{"d_model": 512, "n_kv_head": 4, "bias": "none", "extras": ["capped logits"], "init": "normal", "lr": 0.0146, "lr_head": 0.00524, "warmup_steps": 77, "seq_len": 1024, "train_tokens": 486500000, "steps": 3477}
MLP neurons of a small language model. Each row is named by its layer, matrix (up: input weights) and neuron, and shows model dimensions 336-463. Each number is 128 + 24 x the weight over its row's rms, rounded and kept within 0 to 255. Numbers have three digits each.
Before each neuron's rows, "fires on" lists the tokens most often at its 100 highest values on Wikipedia text that the model never trained on; "fires in" lists the words (lower case) most often at its 100 highest values on Wikipedia text that the model never trained on.

fires on: " De", " de", "De"
fires in: "de", "deaf", "dehradun", "deering"
L9.up728:147146086098126137166137134157141102123098131151112132151106118102149120145157120108131124144130120124126115152145152122118120129140150181140109139122093093115105119134120173123126090097177176109156107151124122153118142089140075094157074122136147110124114084157142130165120094144137108120127137113152088156154149144153109156119136114112135127136161150115143147144136158187140118146084

fires on: " to", " and"
fires in: "to", "and"
L9.up912:114145138124124146085129106160150109131147130154120097144113119101145167135120105116102111105115129091121130150102138119103145155144111156123162120152113147119118144114121072165095126160100145166111120124139123101137158145124142083153171156126109110163113123122167109121103138150142113144118130145119157167113135067063096135135130132176149110126080125133126159118084098117187134124139

fires on: "3"
fires in: "3", "36", "31", "3rd", "35"
L9.up1641:117169123141129149103161083097107136134148098131129129129124143125135139134081128139111161136141109160110125152112131136097117119138135132146137098121160091145120104120150161123141122119178153139083125144108136087130149079118142176127169151119123107144152105126101099117149077141078093102140140118125101115102124092149123103115097123146121097138096123137111099100127114140102102137101

fires on: " be", " have", " one", " Some"
fires in: "be", "one", "have", "some"
L9.up520:122144114141133153174119113141121180096112146107116119125095125175088119096150156109133126126130139101105096155127118116136117150100132153128105062154116130133120109072088114151134145133092092093105154127145143080135115126116131174133100122134148125137116135115132132120145110153095117168136146101096125146103137104144148095157146143156086112119149100089137161105166118074154124149136

fires on: " the", " full", "Cast"
fires in: "the", "full", "cast"
L9.up1571:122129147125088097112079120114092160082121137097098144147078118098127115129147129190144106087156103113127128095100125113172081171129148130096081115122119120121130096130124101144110126131111156148142123142095099112145131137173125079077133119149146128123144109092143133106118176144138141093154107142139105126051123099203123108135169139130116117124152170149079124117147120126137136123164

fires on: " of", " to", " by", " with", " from"
fires in: "of", "to", "by", "with", "from"
L9.up366:162141140149151118124116124153096137099133160078128126195167163134158125150120155105088103145139121121136132128150147139116186141123143088112102129146158164153118119151133131128100144094184142153118115142140121116121117128128100141182116087117126137154114127112149156118151113112121133079143132108158188085178143132187159112095127151137104152188125158139086130080162130107132119085142

fires on: " and", " is", " with", "3"
fires in: "and", "is", "with"
L9.up993:130117145080129127134131113111148111142168118165168106098131115148125164137112135155169108178130142129184104110103133085121096105162102101116132133134106140117094133141113149157127114132128096152163148146139131177128120127127161091136170148128116098128125138113117064095124135143139133118155131090138092102116141116126141093116123150109155131115082156154114123123129171103138147107147

fires on: " became", " become", " gained", " took", " becomes"
fires in: "became", "become", "gained", "took", "becomes"
L9.up879:121096122109090176135117119175097143129166141165173106111136125147140107166101067124125114111062135187136130089152123123151153113083108127125130126150120128189139107128135087126116124111126124106114123148104095077098144051155125135111132101172147133132102125135103151125121143183109168125209185159104139166132091149128109125148138142136036111095119140110115127128147126107125138097129

fires on: " where", " that", " when", " because", " if", " as"
fires in: "where", "that", "when", "because", "as"
L11.up234:074139136135165076132131116105139137130144091093189121130159144158138134106120182136131102111107122172144133108102150101109138106144082139128120118143106126127089181153124140129123115133128074169122127110091126151132109159119138125163118135111096139129134136083113149186123108108145155141070106109145110089163195165137155152114118109101136126107115147124077120145153161150079114108111

fires on: "I", " Institute", " J", " school", " j", " School"
fires in: "i", "institute", "school", "university", "college", "students"
L9.up686:121104085131163104152129104084133148139163143133098096144104145110114117106128121108112110138095117166134127085126122107086181146076154157150122153127107084111116126132195155146149119167122111113102122121118122154074135146115139157094147105125096117148152117137128124131151075152099119127127099112108119087081151100150110157134118129171139075143113130114150142155138110104142153128115

fires on: " only", " while", " and", " than", " as"
fires in: "only", "while", "and", "than", "as"
L9.up782:157121153143118114124130111119155145134135082053114150114189133136089138113113138112113089181137145126111124159109160144125137175109103157111147118130102144125143129102165134121126142160169129136111117153122185111095118144094169102120081154084144159153117124115122116093141147136101151154130119081086156177143149119127121142138128182150143130160119107148079116135168137116093099119143

fires on: " had", " have"
fires in: "had", "have"
L9.up798:145102134162121113118135112166110113157176119162124087101117107160106100168146085134112114101112143123155134126120127153088182183131115114113105102145166126142127125116121111117172120154120120079117167119120130155142143130116143141173142090137125131107119154088147147158143086157147115163089113126142143133135099153182090148107155149104108095158148122112139158098158122110135086109116

fires on: " the", " a", " by", " following", " per", " that"
fires in: "the", "a", "by", "following", "per", "that"
L9.up985:092123135110108129154127135111106106058167127136120144094082115122140080098135126127149131130122129102139127164134106120152131133142133123126104103112092099143165124149116091111169122097105129141161118146096104149140127128147132103137083126171101117145143146135138095134150116144122134127158167148162146153121118148129141127134131148098130150161100095178159139134134131123181118124130

fires on: " had", "'s", "nd", " New"
fires in: "had", "s", "first", "2nd"
L9.up1697:167121138135063132148126156145138110130147107124094146129124132114164127152110124098141115102150115107089119145109114123125155126088118144116132131116115124146110138132162112089132140103058107138146119117154073148202123098091106121131101134153128164158097117074143147106160133158170145089127112143113126144135135093112085161083112125135117108168100143162140147113116148140093143145150

fires on: " would", " could", " can", " will", " place"
fires in: "would", "could", "can", "will", "place"
L11.up1048:124106137124096094117076085181116123139139168124124132096116106153163126146127135128093143150146161090131113170090101167158133121074150161129142127080108147121116092124116166111106108087173165132164111120160105138141093095176153142136082143100086130134175123105143121155104148125116092096168121149090140129133132159108131166162105152119126116113105155150113145120109149181077128124135

fires on: " more", " most", " rather", "W", " aimed", " designed"
fires in: "more", "most", "rather", "designed", "aimed"
L11.up21:144165157140109114151141101133109122149144119109136136146117150111099115124136103120184124155111087148121131112127184097146138111136133147089180143169109109091144143119171102125106115080114161128138149119134117168124097117146149078139117152107103113144139119114117140162160141115120149145155138126074120100098127138123118100141134079133153163102102154091196139143155112130068092101123

fires on: " film", " with", " of", " without"
fires in: "film", "with", "of", "without"
L9.up1019:085141115084161146127144152150082090127192140120113136086154115116134124097129082123088108099089159109127105108106149136128090157128151094118113105143149130134122107184152115146135139127110147102149145111123122156126144143149121126096117094121103150147111089099135123119164156102128113147133142125107106049130117145156112154138141137123138120141125138150112119185161124141106106123119

fires on: " with", " After", " With", " after", "After", " on"
fires in: "after", "with", "on"
L9.up203:158113112114126175159147119114085091095093137094143126118141101141151156123158154168118081157093082145118106080121110156106123122115160132121160115142101159141080142114131171167111125090132121119159173119160106148131104127084117135104143144158105133104109120076153132099102148129127122134148117118143153083138126123099156157136125126144116125123112178163099113124179115111134140121099

fires on: " on", "rop"
fires in: "on"
L11.up1885:106129101131136156125127132088133093117106099128145118151138121158120141089159143113147117134095124098117137150106100103148130125145108146154131169122121166129174123150137160132113091136153120149132149119152078088111135158127131123100131128160108134138113104103117092100119093122157122101129107166141089089132106091152121169112128164139075066103100186142151096120142109148131147146148

fires on: " that", " because", " said", " where", " what", " saying"
fires in: "that", "because", "said", "where", "what", "saying"
L9.up1141:110123156135144139111147096102140147094156155151137167126178129122160121152099152111137083125120101126145111127139115075124142192151131155175119153118121094134138182137139090098173118098143127148154136119080165154155146123136093137154126138100094129137141147078100126175175117107182135132106079150112138087126171148137120144086118175091124142094093164115082143132122114165090111088144

fires on: " of", "av"
fires in: "of"
L9.up622:127097129147124129115146121142142083162129128120145099121159107134141128097135135141147163100111074146132157143168138151127136118109121148094134127116114120142087104137145155108106103099117110140112076134137173122127113107115149146071149161153149136093083097156128108141125106128148090094158153107128133119142094123136145119112112160099144088143077145139097122141130143185126108160121

fires on: " and", " It", " even", " only", " but", "It"
fires in: "and", "it", "even", "only", "but"
L9.up1533:166129134115117091150172109135116155123125082110118136127103122123158181084111129153125090166117122152180156107153142110150112098110127129129133102120116167154163101142110146076152101091127131125093146104164148151137101151138175106091150102118105111123110115108124117159129122094121122157119122109151120106145137129141177162108178142116125127135140131150122118118141124123157102164160

fires on: " as", " were", " are", " become", " became", " be"
fires in: "as", "were", "are", "become", "became", "be"
L11.up813:158091110120136151156125128129097118147125085159117119071140125154115138149098180099190086129088170104139125112142122116184116173145142142134119112125146098115127106182152120100121129140099160152150111151131096162096133110150124157137121152165155116123096142105143132131181112139092152106081121078114147149075146105149140149135142145129098085121095113145158146070146155113114123162115

fires on: " has", " have", " had", " f", " not"
fires in: "has", "have", "had", "not"
L11.up36:133147111119136139149130120130146089116118159144142133094117152126160102116146095072121119155162093164125145138158145115102118130152148157120078130133126109159121090108157143159118128149145153117147135130159093149106119152117164146128158128109116164104102141126134131134136091130103115144085103168133131133113136103119161164144114132156133169154129129129125155162104117097122164138114

fires on: " after", " without", " After", " by", " with", " in"
fires in: "after", "without", "by", "with", "in"
L11.up1156:150108136139151145154154128135113111133143135125084157075176145143115096092132208111132130173137149118121129103126154105092110101111147143093148097108097123142110119149135138149129131136118157136128109156150117149155160122139084173135090106175122128096115112090108144127163117133149197129108141115124131104145169137109117136154165154156110118132121134115086108096118129158130122130114

fires on: " the"
fires in: "the"
L9.up1353:138124163094107107107112135077116131161136126079110109069098072141131122074124159137124118105102136118132113113110106126103148127106139127072195121126070135122078128106141120137081130121108111099161129133096134163134112133075128097101138148113118072104102075123113072116145125096133112135146128134098113117128145103163122181149131101138145157142109118154129106134131126130070153126104

fires on: " He", " he", " She", " It"
fires in: "he", "she", "it"
L9.up263:120114126115111142110100161145122092153099135128123095145154143143097147120147157197133025142163150163185103104092153180148124134145128137112137177174113125134111130147152161103080116148126147133138097103116132087103131154152077122148180129107136112109144129109111141136127127186095100142160158101178148137129091146127166149149106103094078116107167153132158112106113103120153142099134

fires on: " to", " until", " from", " since", " and"
fires in: "until", "to", "from", "since", "and", "on"
L11.up158:113137132111126166120091102127115119119153173142132133106117131102078141140147109118099164094171157105086094156144117109115158114106138117143120154074134152135118147158116132121146090147097141134133148134124152167117137114148098095181154115134108146131148188136104079132177128077186141115133143109134135127085125157105119165140130091155151110136110133162103134117074102150177137161140

fires on: " He", " he", "He"
fires in: "he", "she"
L9.up1715:117136104131147153140123092103095147111099132115079118138136138100111132143100122118097089131116120151147146120091118112129118159122157085134116132108107169173154113141179138122113100085131122119114101130160119109073133114141139143155095132096147115138130127168129115131184149129129128138104141147115121095088118136114133102111087154142127120067142149114150156130140127119113067120093